python train.py --num_hidden_layers=9 --hidden_size=160 --num_attention_heads=5 --num_key_value_heads=5 --head_dim=32 --intermediate_size=960 --vocab_size=4096 --hidden_act="gelu" --norm="layernorm" --norm_place="pre" --norm_eps=1e-05 --positions="alibi" --qk_norm=false --attn_scale=0.177 --bias="all" --tie_word_embeddings=true --parallel_block=false --init="normal" --init_std_qkv=0.0395 --init_std_o=0.00933 --init_std_up=0.0395 --init_std_down=0.00933 --init_out_by_depth=true --optimizer="muon" --learning_rate=0.00681 --lr_mult_o=3.0 --lr_mult_up=1.22 --beta1=0.95 --lr_head=0.00728 --warmup_steps=200 --schedule="wsd" --decay_fraction=0.578 --decay_shape="linear" --final_lr_fraction=0.0 --batch_tokens=[32768, 65536, 98304] --max_seq_len=256 --doc_mask=true --train_tokens=280700000 --max_steps=4460 --dataset="wikipedia_en"
MLP neurons of a small language model. Each row is named by its layer, matrix (up: input weights) and neuron, and shows model dimensions 0-95. Each number is 128 + 24 x the weight over its row's rms, rounded and kept within 0 to 255. Numbers have three digits each.
After each neuron's rows, "fires on" lists the tokens most often at its 100 highest values on Wikipedia text that the model never trained on.

L4.up525:123129125122139121110150145157101072115125120117126123140145144135087137136104135136120093145089088161137098149100123163107171174129144142152164107138145075148105153135113112087141115135147092136157142141155132088118110108115135110114108151137133131086133121160144126206113116095143128125
fires on: " an", "-", "ing", " for", "f", "u"

L4.up527:121115153101157093141091126094107129128136105138124080184144125149104130100130133184123127078149106166103119144100124109143164106152121160157153147103172124119179134134080124149125110135122153105139138161130137110119110145134151156076173087093102121125119096149152131090110141125151150146
fires on: "\n", "ce", "s", "es"

L5.up26:127127109103158091101167122072140129152155141170092147145125107123133128136124145122125090104133126113108179086149121081138160106117124142148126163157150131143171116125058126131153110129137118125083112130159115121145126132171110110132162140121124137124165131091137153148082105124157133124
fires on: "\n", "-", "ai", " inter", "st", "af"

L5.up652:188119123155143113135154108121111099108105109161120119132152110109101105137097106110128118127128149145149099126168118161124105172146176104126143139163143128114151116143128108140138152137072134122128178102140147090104099132159132118099156114125154148136125155153115143124127153130081136159
fires on: " will", "en", "n", "ong", "ail", " hon"

L4.up591:120139127138133118129093108151114128137155173141129137091139172140099130117149155133130141176101134143139102175123143128124140102095152115123156132079149134126135134122087123122085083131127096122132068106140144113116163107150160099123121132157112154173127099143084119134118109105057145147
fires on: "=", " that", " of", " the", "-", " Y"

L5.up727:148115127109120104130101115110192135103089147138125092145142107137104134086100135127095123112068074127108133099176145118171087113110120149154132131124161176130133116104117113168094155125093111156134141119169123137105104109140095118113147108156085116142133107121136156126127111138125146136
fires on: " and", " most", " open", ",", " best", " tour"

L4.up401:124141144136134142140164095125119106151084122135134119146087159170129102162117140132107139122110083130110136116097116110143141115144081112121152183186116141144103130143116187143131153113118101104125155083098149143127120160123132131150117109097154116080132109151189149133117082127127130129
fires on: " for", " after", " For", "F", "or"

L5.up804:140103154116125154125139123111160093068112123119127107156144128147091106132117120157108161145111118168136140150100145122146124115156109188127143177078162098122108137142139145124154148156129141090131132101100102161140155124099128119111133127092112138139141128137074164162168093142134096113
fires on: " of", " |"

L4.up353:169070115140139170175136154164111163167086173161114123099145110108119145150129128130104142105104158137127098095138148148140159113171138112089114158125100156127069160152108136154089126132105100127133170122159125117131133117134113131130106113147084110094129099115097179093117141156164115156
fires on: " a", "),", " |", " (born", " an"

L5.up843:114151127106144151129136129145147081110102107160087093173086147138141140156157138074130159167118136139143172106088128113119098111154118122138155129101122150154152128132161159170115075138109141127103139144112136151143108083121150072137165112175148142107121101132166150114119149145134163163
fires on: " f", " imp", " F", " p", "f"

L4.up513:125116126163144113098119105128122110160121148154131120159101129158080120126099129159139130117122155174126106126094112094140125118143130161134137135116156162128150142142145131138089127122156111156103135129090105158110135142171150121124122168128125148125095123108125162128107138136156147112
fires on: " which", "===", "==", "\n", "ce"

L5.up68:114109166131113128151102103096127121124114126145131088145165128153080154124148124134164130169126135083132172112116135114129066141178148131132064135084140052148146152138175123141120099114129108140137119130149132099141134151123122099158141123154111102121121113134172175103142155130081146144
fires on: "el", "l", "z", "pl", "er", "al"

L5.up866:140139097110129132128110168155151149100110159124093137120125091157096101104084124155163147106133121140148087102165118131126126116087128161139122125144106140160143033148149112122084176144128142099150152119113161116110085175101124156126147159164136118128153119128160132117115161108132128102
fires on: " and", ")", ",", "ology", "il", "gram"

L4.up635:125096145123158116119100136127098129114092122147137116171125154144147081166156168155137126091129124148159121096112119112180155155141120154113161124096126159109109120162129142191152120134161156142133122152162121132095127118146117107134134135089113075149116110167060142124170152117144127111
fires on: "\n", "-", "ce", "omp", "am", "r"

L5.up695:147158139170115155162093148108117128137116134113139120165165080076121144122172137154172126123147100134163130127160089110097136122109165092157117086120129178129163079131103119134106113123142142088108123122123165145096139141127098097127189135140090111121136080120118093137117132158133127151
fires on: " |", "°", "ot", "ly"

L5.up63:094117107101095130124129136118147141102118127135130150104131106176144117122100140098146133117161147156178158141192161120157129086143108111162140110110092116138108135110178129118129117161100126124140106120108165119141127134087143135168131144116117093126102133132108137145111117136089097173
fires on: ")", " born", ",", "s,", ").", "\""

L4.up293:170110130155117137155144134146128117120052152138145123130121129131152141100121117086139125151123167122164163106136067117098106114153117085153123100160168078081125099126120172116116155130105124133141122175096119124147098102148158127135114111114137159170136163131123126144127101131118132152
fires on: "n", "en", "ang", "inn", "an", "g"

L5.up188:116144162172100142110135139107097107112106163151156157112156119155120124152114133107133108131127134142119103087123186154131143133150136131110100091153114133123112154133139123085121102127105168112091118151103143140178120113155156109148098141157139156099151057128121134119122131154141147126
fires on: " |", "cted", " life", ");", "9,", "ground"

L5.up801:146109152163098100114124116151141129106173084171097153163150102100086157146116148075141127140119116138103124109135179127159095105155154124103118130155129111130133139150114083116117139094086148121102120132127150101103112109140108147107153092143163136083142137156149137096125143142110095146
fires on: " would", " may", " can", " results", "s", " they"

L5.up539:103131110154134090106180133153145125165104102109129151109116143165130120161148095126132145154121087158139156123124135103143153110148064149093143098152124122147105126116136139161164126136101156122190114130150177112146070131132116133127136107133117123098141161139140111147137110156142088122
fires on: " when", ":", "en", " after", "F", " if"

L5.up683:119132120086105127107110122097115104151118096135106114112173133154111109150138106147132157138115100175087074098148128114112122149121170120165122092126153115125124126126098126054134088144103141141167117154123113149159093113134156114149123127134115161145095101162096069124082127131150129124
fires on: " and", "-"

L4.up443:127123129102161163126138115159143121119108110130132170101120124153142088158112104120124159156103123151119124105146135158112113128144107144128124140113133123104102128088141099131120098115103144076153135190096129122146125107134108137137135077144148152095119171123109106153154144132122109118
fires on: " |", ":", "|", "n", "an"

L4.up73:158103163140124142072116147143148087149134127130140099140140138134139113140085134127148159136141118118159150163083155121143099131176122145104116138086103089103079131124166093168110121137108089143128146145115141122151138138111165138174152129169091088125126156142149157163130120084167163127
fires on: "l", "th", "he", "e", "el", "a"

L4.up341:058170086114128119098129118128103129170116087124128091142135148170107143089129135137106171159115119153120140155123171091165140113151152149109138169120083134153125145119093131130116149144112122110099138132135119098132162175149135128127133115108104108111135100172122074104123127148160143123
fires on: " of", "es", " at", "s", " both"

L5.up805:078083128143141076115134136150099152119115112130120104145129106142127130105116155126153103092106141102168115138131119126172153116127096092106145088163098128115114118112155107156136108176126124124110136162106122116134107146150130158180136147145146125130149132146132116137136131131128139142
fires on: " was", " were", "s", ",", "s,"

L5.up717:110113151140069135129132135145105107138078152149110137135159125190138129123139133081128136167136095126111147108114101117146112149140150105130106116131128149153104107130198120138147110084121118098159120112102110164110145154178169136094132109095142109161125111067120142116114135099102149134
fires on: " to", " for", " known", "ed"

L5.up587:115148104106119095138141148084166129146099083114098152102120099145114096135112110153110145160113129136125126100156127134107151139087112123153125148115167080134140143105144091137153127130099110121119133130056110141140059138097131152114118133114133158154160122147168155149118106143170122135
fires on: " and", "%", " per", " med", "h", " or"

L5.up221:095150155118111135140114160125112087147114149157150128131150140147147123103117141106113140172117084156052078116135091157142151152151147143107103128118104136117157115128137157132063143121149108111087109155152102139104109205119156096068161136105139149144162155153113101089107115090094095151
fires on: " |", "-", " De", " de", "e"

L5.up144:125114159144139098149141115127129096116103131111131139139082109137099139118113136110090136123095114118130099133130126134154120141113108128129076114101120139151141186120187121103119097144101119161106115165141097097111137098154093112115135098125105186160148129146154147137154160132180175125
fires on: " and", "-", " un", " or", " ac", "c"

L4.up378:160146156137111138133128131146111109097114131142130118166143189151127138084125176169130111130160167127187124112070146151159096085103141129108085094142121128136127151098116097155084087120101141142133127113082110137114129135095125141124139114183096136105146146103081147115169144121121151168
fires on: " |", "ell", " de"

L5.up334:143174065163118104171126145149111150149089119172078164146079107139150110152132121120153128134108108123171129162131095094113146162160092082105138109138130113149147148136152124130158112144098113120109146097164129145108119143140088123101127098140178125084114096120143149177142099116108147105
fires on: "n", "in", "on", "a", "m", "du"

L4.up261:110165111100136124110116137126159135112098165108129089130088094111131141125160190104119118129093110118150106138137143118144166173093147172114129122133113095096114107136104155136103098117138109079165075148165106168146146138155174170130106133127130180143135157164093104130119131124114141140
fires on: " b", " of", " B", "led", " the", ":"

L4.up921:170148102121156086137140115098124143113146108153123115135160156155150168139157118096138120139143088102154098121108146094151102139171116105134121100124162121112182112100107066160165144152153144115123126134141145110105111159110145142063133123117145143123092133095140110090162158104107140164
fires on: "r", "e", "g", "ail", "en", "ra"

L5.up770:119144108105131121147114150151108160158108164086123146100131092138130103092124137159125166135136144118130141138129120097139137125169168100108108129135116136134123106152107128117095103152161110084147110113142116116119125165092158128161128150101156117154160132153068158057130149163111126189
fires on: " |", "-", "l"

L4.up316:107103149063133105105131112131150111141129146165075144113122120144111111134113126126151135111115108167129098130127131129119149131148103138190149119110112163139147128135137130093069103161143121143151082114121077150124084094197119126142184124153124163115133144136117106170125149130148137112
fires on: "-", " st", "se", "st", "th", "ack"

L4.up362:104158109119153117136143146140134063154106191109177093128083118161123140136159153130127130165133114153166113119109148106143116127157190119106082109100133152136121145126126142120140125097079133141111137116125117083120124130151118128065176159111117127116133155122097128144144109138140177146
fires on: " |", "|"

L4.up603:095119135139143120131091126163101117146136158123069110131103106094129096115152167110142168149132160173144176109141116128155150124114156107132162096108103108095160143186150142119130125166147128148111119127124110160161104129098139039102146121139136117119141122162091134148165134134123115134
fires on: "s", " there", " a", "el", "al", " they"

L4.up582:125087143141173143160133130141119103113176118129110086098165132126120118122175111140128142092137121103120118122125138130126133137107137093114154147114115138108100136134121150133137076117170096101141128078134102119155124114116130117105165166118114183121121153122132117143123112167151102140
fires on: "al", "as", "ual", "od", "udd", "ab"

L4.up307:168132113142131132107155159125117136124112150132103149156153132133142134085195136126132102132161095080132132107107173113118151104166150125152119107140131141112158154133117073156158105114118119134121090165164114106114107135176135108117122101151125110189138092091147122106114114107158121121
fires on: "im", " ", " t", "u", "in"

L5.up741:131109104148152125151130107094155145131161146126102101105130100156134104108117125152181140106147135128114088149144139137111120140113135144120121095127144153127121165130112161103139151105150154150120136121133133077121093111124126072112180126130122144144155070145118146133182126169120124108
fires on: "ep", "ed", "ij", "ap", "in", "av"

L4.up356:126136161130147149091114167137119075127107145119165111135143152171129111083140158144094140141107122159128136148137127147125136159097100158090137118137127113155157165119150082116133110174113129096132140136159108111100142129149147140107129157154137127154141131107142137157158065115107118144
fires on: " the", ".", " The", " |", "s."

L5.up178:174114113169142143134116135122127180112192118129131101111147121113109092132167119103143166112114114166151128144144104158122119139127111119149084150139103112145155200106113100124180119134116168120148107072156093099136126140090143124127107088120085139137154112150178122086155128144092135105
fires on: " is", " are", "av"

L5.up481:115151140123116133140120156137097097091138138118148115152126094155127140164098129141112135135150139127107091152150123126170116100114121135085146096138136119127114150123079087135135072148116103070123140136107085149130151113138131192122117173120111213144134138164112106135119124089132131132
fires on: " the", " |", "The"

L4.up77:150094117084162110115101161119137088100139118122101109138123114125113098093157131135104160103167098194110139136175132090125131123144126160148142169125111130136136134146121129108121151188153092094199127081124173119130156102119083125073138096073096127163108089125136178108134108127167131128
fires on: " of", " to", "ed", "s", "ing", "vent"

L4.up682:096104148134118113154157114074146111107147203150153109094147140150137164147142131185094132097100130122091129125126132085157124126099146123113141151115139123096167127094142100129097162111110092129154117099149175127144133122110122097123145119146070174164149158149119144133132132085115095164
fires on: "s", "y", ",", "ing", "s:", "s,"

L5.up217:172125171139143090104161157138126108174179166152125134142159135125098144155108108149119159146130105169137093127117117129158143119150130108136088142136157085170108135143143068135122137118150138109089086125109131124121119096159131119120092131135150095120150101176143128148126109156089097104
fires on: " to", " would", " also", "er", "s"

L5.up603:128158165128114175104147154087148087121116119106126135112086136158120130145145114160153131164099133120134092177100106132114156109158131117156124137133155134090131139175109093161140122125117075138116138109123106114099131149151122088137134111118152147126096104153058086143178120145142139112
fires on: " to", "On", " of", " on", " until"

L5.up733:130152145155151159114140106130149155163168143118091128122108124147132130141126105098100117116107155139103135101121089139143113119117121105089115088106138131146130154142152125114159100169149108121145161127111096148105093118159131143113123128113106118152131143094128138108128127144123163137
fires on: " was", " is"

L4.up243:077110101095132107098135084152128153125132101130148135141152122098114122101092158112181141125164124144100133168104136108149141103100166126116181117108142139129164141100146061127107124133119135113187127160112108081105144126083142104130121195116112112145155156130092139116132110148148137138
fires on: "|", "-", " the", " |"

L5.up929:106117152096091155123138142152170117133100109152120143124125152167115107105147080116119133097128120147146084190139162104142132089117119143109157174092095093115132136110117132149061129114119097146140162130135087148149128126111150125126125106148154168134127130096109152182118132152126128153
fires on: " w", " early", " F", " the", " of", " d"

L4.up386:169154123179147113113176085144159125166116150132125156116098121137178143168143139122125118158116130123143125120147112093134167142148146100071136112139106054141073138173152079100127131130126123125096135121148157182142145132103098128108129096103120102108146147163083130148165138106125153139
fires on: " a", "E", " ne", " m", " Ne", "A"

L4.up4:125146109122167083125110105124133118134174170096154150102139154149134068128137123158159117132082128091068103111135112145141166140102127130153141165102113150123129103138142121119090138105102099121119144126119166131085141151105162150132110153145183139112058155127157109111110093106117138166
fires on: " as", " te", " released", " and", ".", " v"

L5.up712:124096143155143128101136146093127108121087095159094129121124154154127135112199195143133180184137083135105170112113101105137138144092128083110155110132141138105116156149143149121129155095117112169136139111139152138106115063114099115076103121153126125118147092139141125142125165142124125181
fires on: " g", "g", " f", "le", " G", " F"

L4.up463:107116194143193124130165134120116140152130102148100122133144123119098133143097122150144098097074107149130120177126150078132126106137097155137109093101115134147076100113130141106126113108122107094148178143056156110145105124112147127119086124126114168138106119138157088132149143155142128139
fires on: "ed", "b", "ages", "u", "t", "ia"

L4.up857:131112122124174109138175122124087088125091097143152184180107156142137143125147135172120103163137139158099106139132136131134120149083109131126146130118123069113104126106150106082130150133125147120165177155123107109123125143139141122099158137122079086122166121113137168139091165126118087121
fires on: " the", "ol", "an", " of"

L5.up133:139131146087150142090075118113130131109107134085087128191122144105093095147123150167157131116152134128100134134110180095138166116144097128139145077128148163114125114143105117134104118155124131176121115135109145178146105079162151107135150083138115155123141182149096118101103142148104110182
fires on: " ", "c", " n", " d"

L4.up510:103061174135136097116153102134154140121153118156122187133108110138154108132109139135133158133109107125113131114127130121145140121094151063142136095113109142121149106125129123157077143152141107149109126120075157156139151145133132131141121083141123144108124142145147139134104122127106109193
fires on: "s", ",", ")", " =", "s,", " "

L5.up680:125151112105119119133142126096134087116112150100148127106111147192149114106116128130118150134144133090144132152133138126110163115113093122127174194162083138118122161146149120135133111153115135100157133116157083151150113116117163119091124087161140114120116143119110150132175099139118093089
fires on: "\n", " was", "'", " a"

L4.up554:142145136153151132078129105137174137145123109157112188133092108126129111129145136098149121143110136122137112132173134131152105152143144142114144118109090106154151130139191122107149127133121075113135118098147106151106098110110162088105097132107138153133163171120133132110146122129131166169
fires on: " a", " A", "A", " ra"

L4.up250:117126104149157113102140147101156130100133101135139142144101098118087133128170101127128104135118094158118127089109094164127124100162122116172093106114119114121123095125148131121122099124131079154156161134133129185093121133103146151097125127168117103152153115191123169157144115093096130150
fires on: " (", " \"", " [", ","

L4.up223:166148112137101158128106186113142110121100103114134120175131161130133103156115123117130118161143174120133098130096095094173136153166150099167179168148121107140156125165136112120108192112108136152128096125127134080117161121117175137094116137157100137116114114105125112133108101126121152121
fires on: " the", " only", " by", " each"

L5.up332:125154125160113115104151158196065126125166115168088163117126108122133111152155160126077098118069156158171133094087104116090083144157147120149096136138113143097122106109077136136134157124080153154132145141120167117138162125141095108122113127131131123108108117149132112124142156112097142132
fires on: "iv", "i", " h", " dis", " inc"

L4.up870:099157143135142139141104115121121154137111158123137075123129129126111109130144140126135130099188123098143137113120115109133124116143145092099143161069097161080153093135086128139131077159116098123121084121093141122177153089121152120112150113111137089111103104154116091152148127161120137126
fires on: "op", "ag", "g", "ac", " (0)", "p"

L5.up11:120127179145093107129098103150078131169114128161115130132103141127128130160107117133123086138091144125194149113130157112100143157166136126121124109085102106108118176117093113166136138142129116138154122162164120109135078166157128111144088122128139131127154099163126117154099135139096163133
fires on: " an", "n", "m", "l", "gl"

L5.up788:099119112159128147137155115122158122128122105083152105120130108136090132153117139061134136096099106141098131100176148150134115105160130122149137124100168127155145144140098087119136100160133126128169131111134132158159139137137103139075090113124121102173100110151149128115136149121117130125
fires on: "-", " $", " \"", " (", "(", "i-"

L4.up869:104117106154128107162133143149149140094119166120101140148110154142113105105180114125129120114146085131129156132135155103144125124104124129099135106122148084096168126081118136077128080148119138101165144089146143104135139115155134096151102131150155102141120155174088148087100135134150087123
fires on: " con", " rec", "C", "an", "F", " United"

L5.up685:139088155120112090144104111149141136119160195062098129148135147076123134101136153145091125171117110135132110095145094183136144100072119100139145123118100115150156135133106132108152144099122134122103117144163127169125140155124152089114091142128138113132148107134147107103115156146084139179
fires on: " |", " as", "-", " v", "="

L4.up379:100153139113142126149138138125090130161140148165121157174102150117104129094106093136132161121122098131122114106139164139157105110121096097120170091142098131110128122094175130137083167148100087129130101139131123180154075123088111115059133144157119160137115127114148100128137180124162123120
fires on: "s", " were", "es", " &", " was", "s,"

L5.up328:139136133146073085124140148125118139131148151110115133181121154140153153090133171146115095087119127127150096128127110100132151130084136155119131183120128118113115150143169123097074100122150129137131108122162177121123159109127098123093139123084110109152092193112147101112148088170133121114
fires on: " of", "b", "ter", "al"

L5.up705:116127112105091179169151141158094069127149129111129117134156083166140122138122118164110122136139150134163098138079139132136103151122131126091131059078122124099100097107126114113134122143136097134119138084142138147118107116117114119131117155129108097124162119095134146128145146133112137158
fires on: " in", " of", " D", "or", "z", " from"

L5.up87:137112118097098089136103162124160126138138169129117110129143092126152132140158142124145121149139136119188120148083142122157145114156137143115114149136117145120124129131099113169122107136139143145121108121116155118126146111122121092093124174099149142115115158113106117126124117186104134146
fires on: "er", "es", "as", "z", " that", ")."

L5.up278:154094110104126139145171102114116136167128157105141117143184137129121090115148142128127097126130116147150182132125127067150150132123145118099142124105079142130146128093158100122088154141135151129147136114115113081094146138095170160114164135086152088083131129110118156134148127104087134099
fires on: " who", " that", " 3", " |", " the", " MF"

L5.up819:114156157117096096131133142131144138108104144172087122155150152138144144122126103128167122125114156092136110110121114117094166149168178115098132157134129066110089132096114131137153101143134141157143171115125137088153127154130129158113131125087119175176085122136099140125111092138123110122
fires on: " the", " his", "th", "h", " time"

L5.up622:130159111133101163129137147125141124152162089147105141142129111165150111124113141157097120128196111140162125162109119131174134106086159107151176129142130146177110118126137112124114116121082153101114104138108177069114138095105090138133145140091114124043171107134120138130133102155082129110
fires on: " the", " from", " by", ",", " Some"

L5.up941:145130119157093165129160162167084100106143136118069142141141078161105094138120138141122123104104107133093088136149136114145124113108089110138111164111127164131114150104102038125149127108123149149105103120152123169140115150122076113126147104156166132100147146145127166110138125173127125161
fires on: " be", " and", "elf", "in", "n"

L5.up156:121116163144121120102124150096132129118118127099139167110103187123076087126126191152106118200124121124116146117115123138165132152143104158142085112142101092157111173140161150134090126081128125142171114148121110123133131137130120124140160108165111142127123105135169122139113137137125152114
fires on: " for", " as", " not", " |", "als", "v"

L5.up688:128142118090102120158110147104156146112139124162122079099127107122083080135128137083127128112125138119142162117092086120114110113150118134155111119087139100120113149154112172124101134084128126142115116168149127156158145125108131128120149165151166149107090117107155148099107112146146118178
fires on: " P", " p", "p", "b", "omet"

L4.up624:138149122114122130120130163087112155137089105114102104146132113126112136118143125100131088126104106145127128152134129136146149126138176113089141145142139138138067123124153118111146113123113130119179159131088121122132149138126111121167152119108150129140161140176147143145156094118143116104
fires on: " of", " the", " his", "7", "r", "6"

L4.up645:104162167121111105160123074114069094110119124136124164159145122161096092141157118156141141150079109117108104133179143149126111119109117103124128150125118097148117146123116120147111088149081132185119163150115132151112125119128092107135088096134155182118140200137131085111149143132134112093
fires on: "-", " and", " /", " or", " that", ","

L4.up818:115174132115114104125115161158118074141113106158158127122140105155096156085108147146118094157156135158196116118110128111131100117139124126122138098113088098118173110151122089075133099100135177127125145135125120085114106144131109151113125153132132104146164125131119138170151169135076107163
fires on: " of", " at", " the", " in", "ics"

L5.up664:131144142116132068138118108126130106171132138088091128140142101107162096114146159080135134135091111118130101123103128109133159154115133103110134146115166152121113123116058144127122164083138134102140124140143097147126135159144122110126134113167151102136144101145093106152112096134122105141
fires on: " Y", " y", " of", "-", ":", " re"

L5.up815:087158145153135128136139148126131139090113139125146149110113153143130113154107135106122151177106098088156103131163180156140120122162090137138117139144170123118122140123149124159159129130137151114149137128118122130148111133077103120121118146132125131124119111144178123085143166120137086094
fires on: " as", "an", " =", " named", " was", " |"

L4.up837:157107127109129141142130130087095149108097184111071161117089123104128110177143115106141184128138139128115111171134167096103164150159116145136156176095159105133086111087111106146103120084112102148162150086163105137148154128114144141111151107135159128140169133123114113120112134105154130127
fires on: " ", " a", " Re"

L5.up767:123184157199133174130125112163146129109057124137090130140147128164113123140132111126108106131127100080121113162118127112145134113142112147070166133127147141123159146118117142114152063095123078132150131151123106120117089107124121156119117085143159134093124124123082117108139099170148124122
fires on: "n", "re", "ro", "on", "in", "yn"

L5.up783:145138145125161116098132137119140107115173116134129112157134145115082105088174137172127127109090104107132144159146132117119175134155133086172171096140173114136151156144095114107120148149144136157144194138124114108118106098107094132124114125160148113114183122121132123174173143169142145158
fires on: "L", " L", "M", "-l", "-s", "-p"

L4.up704:103134104161099131087142129172102116136112124127134096139117143145087144140171164123092072100146099140131111100121132153110070085127123184143144112147143105109133107155129134106101133118097139153155133094115111060106112109150139108129112126128128144153132116160104130137108138168121135146
fires on: "c", "ic", "ac", " of", " rec", "C"

L4.up952:147126078126116140138147158151141140099139173150132165116126109201132149155109090115153091133167139153130119147116120130155154098173141123151150158147123120189100109116122089127153119136142124129152207104117085106132140132126135113105112100104137107077122112151094150118126112126127134114
fires on: " a", " one"

L4.up758:103139139132133108122163131121052156114120165121109087101165107174158117171116149118087110110119126129186158116165115117104116121098116074099155082147109152121153160102136141112110067145152163152108136122103118106110103144114127115096138192113126111154161151120108153165134160148125125130
fires on: " 1", ",", "s,", " is", " 2"

L5.up807:109104121134163142123127085135082169136147131051142101093161117165152091096150135148122126159120124151137118151176124112118103144131164159101120125105101099135112117114124112127081116156074137145163145130165087113132159132112144130122134075111114161128129116116150155163158161126139130148
fires on: " with", " the", "'s", " his", " and", " is"

L4.up622:094141148131134132157121130119137111124152119128117138100108143146137130173109154111167096142151142142129111098104114122095138126124111167170151127135112142167085113124118127131170099126144095143083163116134172117157117164097131100139121086125129115159117097099145128091172174113146154155
fires on: "ib", "ed", "b", "du", "p", "o"

L5.up484:075128129135134130150143138093173117132163159105133172139102116134110144124140137144140139124060115157120087129139147144140099140129140145104136100092081121123110131137130148076117090164165138144117164111117140111148137148130126054152138101127139129179107165164143179145130119140139146139
fires on: " or", " and", " ar", "al"

L4.up867:125105134086130152131110181135086104102170131146112141158126144121127105121129098109102088125094124141094104175153122111153132144159111130169084127111116157144138121104114121095160118155100142087115174132126122074108162129101140063092145139075104182137196118127092129101143133105165147149
fires on: " the", "ed", " and", " a", ",", "sp"

L5.up726:081153154124127145114187126128115107121119111107126115087108140139116099144137156152112109148093160112124107131150141115131164156144105128092147104117148103122138143112103109143109140154152111150114120126169106132156151088118152121141131092082069151124137157164061151139221096151142136117
fires on: " of", " until", "ap", " a", "ed:"

L5.up69:140124159111168107134094172094168116124135144091107097139111126152119136136133115096081139125134153136160145147155109134110082114162062104125128081144150105127110119147101129151114147165128137168124146177138100152104124157114097088179168135123136151115103093153109166139168126159134112159
fires on: " P", " p", "sp", " M", " sc", "p"

L5.up120:124126132095111155097133139146163142132116141138109119141122128122136146112096117121114127135103094121128091100127127170129107134134111156132102134108114119127136148082129103132099159136118148081149175155152184137155116099104158101124108172182122122116133130095140129102146099141170129138
fires on: " and", "),", "y", "un", "g", ","

L5.up669:112123127132155129152136157138156086084148120132115091164153144078085150104113152094107095169094131113159152144126123094146148106144123115117109100122124144119132090117132121112129130067135162080116151125204101174158109150138092095157130083127113112165117148112106141100136128165132121116
fires on: " New", " R", " W", "er", " P", " A"

L5.up464:106135135096107134146080170144124104122117102104128098133107152109121164112153170116152140193116126112132117104093138111138127129136109119101108119110111113118161154089085129161090114115117104134122118104157110085175098167144170119113144126118106133136167119139099127104088129139136117152
fires on: " de", " Le", " F", " La", " Ju", " C"